Weights of a small GPT-style language model, trained from scratch on English Wikipedia.
Size: 9 layers, width 256, 4 heads of 64, MLP 832 GeGLU, vocabulary 8192, 12.3M parameters.
Architecture: rotary positions, no biases in attention or MLP, untied embeddings.
Training: 738M tokens, 5627 steps.
MLP neurons of a small language model. Each row is named by its layer, matrix (down: output weights) and neuron, and shows model dimensions 0-127. Each number is 500 + 25 x the weight over its row's rms, rounded and kept within 0 to 999. Numbers have three digits each. A neuron's up and down rows have the sign that makes its largest values positive.
A block is one neuron, or neurons of one layer that tend to fire together. Before each block is what it responds to, as a language model described it from the Wikipedia text at the highest values.

Responds to: Paragraph breaks and final periods that close a paragraph or table in Wikipedia text, usually before a new == heading ==, table row, or sentence.
L2.down155:517490502519500496502530475509509498494481495522459478526501510514500503566538513501523529473501539425476479522479490492447551486482529475458490488507499522534506489468478469540464480515526494487491508503430508499467524495529487552549465472522529520508500524598490525525488513510509485507475524485498497526508465472500474466500506506500544514499446470485504502523508489530506500485532

Responds to: Closing "=" signs ending Wikipedia-style section headings, like "== Career ==", "== Geography ==", "=== Stage 1 ===".
L3.down13:479486512549554476439560505460474488488539534493523470466536539494507510492448486505439465502482470506502479485490524542508492517534512502503502464505485524550527496514486473471507521528538546471498536512518509480486518496514469488509483501486467527503534472467567507479523494495529504486482494536500490472465500520519482489513501516496540516452505477522469490524526507493478493506463
L3.down20:479511473536442480466514515537495480491505513530517514509535521462499528550479508508470460507521457503525480494482505491525493501517469438464477483454472523477486497493500477488513486484521508513519481506508533473503492494490492512502525534521520465486488509517505482504528511507522564521496475515494467469504489513492531529469480472481516482493488501551522492522504498485459496520556
L3.down29:484468523468501483520515414492513527474514490452512494519503512502505519494492526519490514521468480528480494531495499461486485500478495508540511518501484494532523497501486457458528461515494466509520488545497473498515498477471507453509508512486448486498505523460555474497498528494476511529485537501514471487516499508501537563516496477520519493476480478486545501464511508493461516490474
L3.down37:492488496505509547485517490477516538455534514474499504500530491497489456516515497471508453522497466509504476505481465518484524507484508525474476516538502507523527506511510531494501483540470507538526509530483481480500525512476510481431489537496509544497496470543517499478439497510469496447540524509526535508522476471466511547490534478511485461493486468506476458497522536501492486485476
L3.down159:516564485489480515521504467512514510519491530475515502506527525492491533459488472510523489484517451478527492536500465502475481504440514515477522495492506502534520530515581499558514480478456491479444507487504524500488466496494495483494511537517509527487444579451515498478503525517524544483494535527540470492481497448511509500487486526486495501541458511473506512498510491504493514506506
L3.down167:483486512547468504467473499527465472490496514513518514499475482495535515497533542497543495503518498470513474516552526533539524521448471511509510506479522520539497476573519534506512509474434500506455487495513520484471485497524481554533489510506453525500442506498507481463519500537512491519476491499503492531530475507502521534492502513435468513493512526502505501490497478508509510456495
L3.down202:497475510474511506516478511497512469471527530513455482470516514494520474487545530452509490500502570500519509499516494440522543537538480511536540459466473542497486531495488475536519510521481537504523492508492499503499525431521540507506506510456551489479510513440515499478506496483493511479481489507533473449511490521497509477485533520473477507505500512490478515473489451519501502501532
L3.down216:481471486476445487464508525512483494478471531496467485501466476508523499481500498486488503485491484503499466524515479534502497476483435512526500508495530494508490522533541496487478512501477506493522518476508462498518505535450477472479469472474501474537512516520542477501493483462532492536467447430510504512493463502527476527486539513469482518540528507506469559528494468479468530503530
L3.down281:497548427511480509502524504491497540488463494507503472478464516523494486513485447519471471492545491458518470519534527518488497497508504507509522506525501464498472532488471527485501516504514492491538524420502503511477491496510536521492488507494452481478466469507554465484494498515490519506489499502471509529508526461546505475513513482508526471469527509497463506478497540525498458534509
L3.down415:503478463479500462453521494550503486450488513508494463532541493524462482522549476468463479509500452540513505462468476459527492478493515486497467504484540515506481485473471511544509474544525489503527498498510480512451520534481511499531528507517486532533503448551501522453514499490528506514510466491490565505489489478538473489529525521451493499541498476539492527523535499509537565524480
L3.down417:495469442495448516501487504494480509495492533441518495505473482532527476486497517531513467463484479457535471498467526484531524455444540497498509484503480549496573487506483491421505508530516511498489496518498505522477469520484509491491502485493493497501514507524497484513480536517538467489506520481484531498523496484518495483468508522512546453516522485472509489504526473530541497513503
L3.down486:489507497522507491513511533480472476547499474499505513475488463532556570488493476495514476444526491504518492514472530508476463520501523493450514532516489529531506498550520467491528498445461513511531544483540496491483539516465517496494483485513500503501537524495531515504496498500484530516528521520536455479483488533498507519518495492423472523476498474495481482452531451490494453494494
L3.down611:495552534506497508457512479546491442497503503506516546529475488502502488451512478522506536467523470488501460530534512483510479493502495495525484478516483478492506474456502487504513515479510487505510501495536505499534469455492442497507504524480466508450514500507488493536526483481518476486526515532499497512510496469482476472461519536500484515491517544505498482538507477528525498506507
L3.down638:498544445514457518538511522523456519458524504447564463499541491516512529482492495471506498514507532517545523504517442494469509526531500504483548464488492501502515478487446478478511489507530539508517543526495524523446531526513510491452506485440499481478505486438523474504492506497453481481561480506506517509485515517507492511513494500469506517506515517455485487500501462509463513488488
L3.down663:513512499488501519517550461499517494480564476506462474467541510465505543503427514536508473504462488510459487451456463480488508469502547475497502546483476480499477476536557472465533518477512495524489520534511496491513507450516486515532528482503518498454502544422490479497489466490485493519508513488482526484477519469482471521472466514487491527468501519496500508538503490530507522507526
L3.down692:503520524512492515483481501501493508503498471486485465478480547529445505501468486488528484517478504491485533538479493473503467536489436445429508498496568490504514487489538487434483467513481536513535511500530492474471461484506526513489512461481513548524536495517463495495527459467521512472473477506494489453509473498512512481494525465495521482491511522478443465516471495498527484527492

Responds to: Sentence-final periods and closing quotation marks, strongest after long quoted review sentences, plus the first = of a section heading after a blank line.
L4.down87:525515509495527434497457496521513557490462483489521500512480480446496462538488470477482509508473485448507545514508496502519530488456475486502511472486506514509479512514486548534525493462509455461490527477502503482480498515508475509488480504496496554549498517633516488481485484501538516464491497477482495530498488512523477476493524495485510490489467480466468482501491498522480508500475
L4.down403:487470464482508472496504527461511473512475498510485497536477490439488489540493513554555489537485523486495490542489458479508514501541484491488516508483498511562506478529545469516493524529487494504513511511490502532474534492502544479534507496497499479515494512610500496528468508521534524500472496502478522448512451522512543467496541491513516489506483500517536530498528462541516493513493
L4.down578:512468487482482485519512522489504481502456481476505483500493537433508448524469472510517460491473525495464509548481502502518460515502510482492543475482456478534466541513507498482446522490499516488452529518508493505507503479510490468510510512520450495539516495613490517466497556543512480498537498507517494475487487529489473437500543509535523508523489485489494494497561498518513502516529
L4.down750:467485483518514497456490473460493484487509513447517540472482471473480521505510456507499480532513503483487497504497562489502521519531504508470478521534513476502510514505492522470511479484518542513555531534468493523521534544497523523507491497523514493501438471530486475512452481491532448510493489489491494520537488501507504507481509511474494499547544525520496500451550551478478521527520

Responds to: Year numbers (or their last digits) that complete a full date or range, e.g. born 9 January 1965, April 22, 1902, 1929 and 1941.
L2.down60:477537473465539510540514495497558520477512485503499495545505535508510491458540536477435495482476509518490495521505526491474517516472502517529505493553513510506488513511481476462482483494499552463492460518507497488459496485517513491498503449532503510512487480496460495475444510472507528504490528519459512505520477529518458482538490482514542522485519548501492554481454517501450504479463

Responds to: The second "=" of the closing "==" after a Wikipedia section heading title, e.g. "== See also ==", "==Production==", "===Group B==="; weak scattered other tokens.
L4.down151:496440536536499488520479513540510487523527479481494485492552516510500510510456444518524525517511485512518495501504519493494534515465458484484503484478523494525504492496515460491503503498489537500525488459506462525472491534474518450508476503487484525530475492448515488518551488490448509496484497500433462513502533490493498515525495509490477516476468471501507497510482511452495515497525
L4.down564:505471504527472499527473503471544479460511483461467488480470514504530486453481475533503498476482464499515501484497508516482521503440480503480483500497507496488546508460514531455539561523494489533509517495491488522496512534502509457476488495487513495505496523517523492475477480529490502542487548458482464531513510505525547509470520537523499513489515462544505495494453500480447509456481
L4.down592:507545501489500498459517500479524482539530491492482478497517534524475547545526521497463502509517473476492527471460544469510480495452525519461471542515473530497531482514452423450505514498458506492534486500462496479493518477506470512512488511538491470464539503537515510498542502500482455465514499479468500532491499545490477509479492525514532558455498506483511498497517497532529535505517
L4.down768:474483531481485472482518537505485546478477516466531494484474458479511495463533532478530463531440503526501498549475524506541468490524520516530487514471514489504524460480504520548482474477493482523520481529542479498499508495470489480484530498534453517503487506498504510492478452539483482490531497467542494493508546469560526502541501511461523458504492499531528536511478478484509443470475

Responds to: Year numbers ending a time phrase in history or biography text, as in "in 2025", "World War II", "the 1880s", and occasionally game scores.
L3.down43:502465513432509480479541501519446482520490477517499523501528508465445522442494487473478546467507487550526515500483530501493516501531476470486540492529491503513486526492523489505488524532468508519508451488491512504494501477521511466478492483507505486532485532501497485531525524487474515475482505504429496500522472514508461507508505513516503460442425523500483526501536491505506469444475
L3.down75:498497503481501529495524489480532482549479497494470497492487479520510485497504511497513537516496513513491467484460531527511519504514487532504510455526472483530470467487510481500486528494509517469512469451529451512500494469497504507491529478530486519507489488538486488458489449477528535502466513518525476529485489511488510522541451519471479516460529484485500526539496501471490494486530
L3.down109:500486499512497527501478485481524551473549507491523479473579473487491496516513520521480485515467538482474492515502484565525521496530490441463468479487485494495514583503517519511498518501471501501477467478507489442504506531511534503531483469532486508481474502537544528460483511514526528502488496505487531466494474508511517501522538502526485502506485449517467554530529474437492553497506
L3.down161:510472542458536501475530468521473467503519464475508515465499518497450500475500475516511517490552514503488531492539540528504492524508515534470464528504534515504543490482451487525522491507448493533516496502468556496503518511490525501489481510454466497446457474568476462488495524512528516484492517512511520487467456529517515502493529567504472503491530457495517515514517470496519514500526
L3.down196:476490516495495496450500528520502480501498515489486483503501483464504501581470439499477506473525494481501515498477482484558471520505500501509476487498483516551483502508556505477545478541482495511490529499479484457439487507514505496492514454489531508519511504538495477491556566441515528527513505480482520497513488507545500524503503552514480498547501510497503494516518493461488549482485
L3.down326:527490466491491527469504495499487502499466504509491513535540483497549497516525472495480463503476510453528473483481513535497528511516534464473492464497515498473486493529517483517506478508507471467499471533482506545476478520469523481490507491505502488506453483514523475489444506492521505519528490510505521518504472544559486491477501493530520502499504508491486534489533503510479488524483
L3.down382:510493499478539566500524509490491485491489519511518480478534502460519500505468519524515493534509507531508484519485483514535464523490494496446480486473496487526521511454487502484484550492480485556494487448540517468469524498539517540468453515487506527531486520557483524493524517482512459492469481518519468535503513438523481499504490454485534525530508517504477520494495550529537455475500
L3.down459:498520480487507468475482428523523505508453486542515487540489501514512458483479488495466524552496532513485502472513553534538514510544482508456504455485498551514489495530543517504483496491526431516506490504488545534504510480499528487494462533514519523536519457548543488538475477481506497511472498512472534484522497544515482536502555470538512498494517460484479502500522523499520523508497
L3.down462:476513479472515485519487527517475527496514538487454489490503510516505456546488492423527477489485504539464489528488490483509484503468534462524545450551537498514488536475479516508510512500554505542495509516484500512546506472468477459481500523497504474483493485477518498489507498436451500480556490493489505485501515484499488504530511529492522501524498543461503456485483537545514532488458
L3.down498:500491531512504548533505482485533526477522529489493508552471548427502480572567496520469499504512476481461526477457485510507499532464499491520472505475506496554511471456467485522544486508506524517499473529501500504502480530500547490511481459502555549492490495511494504499507480484502501476467562451498485484469473499474490461511499494528483491480487481502504522479478459501520497495486
L3.down571:536526481507508564486477500511502486505500493479485458457469484521502507519520524526488518482525538524506514523511473495487518497460427461506515507485437503537515503518519484512490518513521491524532532484522455467470452528511515514509504512486488464521527442548515500469458493492489529485482476507523509505487468451501485475532495511461508501487479517503468478472476497457474532465493
L3.down580:473520504499535476508523484478484499513497453482557498463511487480484477504500521470464508539491478542481445483496541462493466509531547514519504513538540481497528495525481543430534571537503562512491498511506575504504559488522469490477500520509528518504457499482448498472460467483482515531492481494556516462497527518501526499476500470489541483476536498482536504479487472526480509456517
L3.down633:461503531466483518469502479500545479490519521503590544480547490495463488527452525503446501533544502468509498504535525511501479522478470507463489519502488531465491541488512481529454505523554478486552507472504483531504501525528492507480502471483475475523515508527501533469503527501512475511503497483494519507528491524489509521531521508443498466511511474537478490461512492523462479435505
L3.down640:504490498492540484508475556488511487493455480497565475514431465502502494465480465458458547508538467523520484516467513513526539490498514502517507521520487473508503532492488495512509511551479537504498515526499461473497493541414502499503476504542480472523547504457521510458520492521506542493492522517499519539519499476492511480496450544523487504481509531520503502488454533514456500498474
L3.down702:476494508525502497552473503528498540487502472518506478436519539490455491535477537455489472530505520504529512571505443488501462458544518492523521533507528531493513505505470507489497562463499463497508476483483477507538500484498508521497507481481484476506543505539559496435498489492513470525510521532475509469487525513506490542518524522515554503522526489487478531480521490433485490510470
L3.down781:515486474516490479499499511482459494508507491506476515527518513476484537510483494518482488476501465512504500485485530507498538436494473471462486519524519489526489524481495506527490520578509490507549509511535494458489486520469512522503553522489551518511533535489491522477483478516530484527530492508529452508444452459494500471535500517525489516546512490492469450502506483469514486478470

Responds to: Year tokens (or year endings like 18|97) after "in", "In", or a month, dating events in biographies and histories, such as in 1993 or In June 2013; weaker on section-heading line breaks.
L4.down188:465507546514505501483483529479473521490507503464498533459488509525478510512475508507479452510481474508472484508495485504505489523542520499476558496515520535486519476476515528467511492524492501517481506481504541527516501508493497479477499472486551508514511510478519469498518489510508457526502420503507472534497499498511526491477523522471482510533509488489530510502490479550458492477518
L4.down349:535478524522522504466521432476474496525508479505501533491525493541497518532484554521477516495482494532513467505477530471518498515505481470470509506499453518503481532500505477525474521514562508533534498427479502476469498475535473482497512514477494534460502449502479508505518481494497503468473512486505467500500467495537497517468500436476495475461533544504517513517534458485488511497462
L4.down350:458512540478494537509494532508497521526435514480472500479538505513496525507451470500488505491529494511451529546506526522478507503502504478558505533495489535465501472472548533488497511495469471522528482494498498499511489506508541539475497453525492492523498483500536477503538490471523529556492425467496516511501515495543456560509477498532499454501487513502502531472512479496507475503507
L4.down356:502474523499507504472497524507519517484500544485504491490493512521503511461489520506531540458503456475493498513492559484444488522467497512542487479546526508511533434488472476519538503525497508538522478526540469526476523495500538457476498483501476471478477454464532468486478478492505471492495470491538554460512482510486470484492515484495514479512471537487482513532538514508519503495498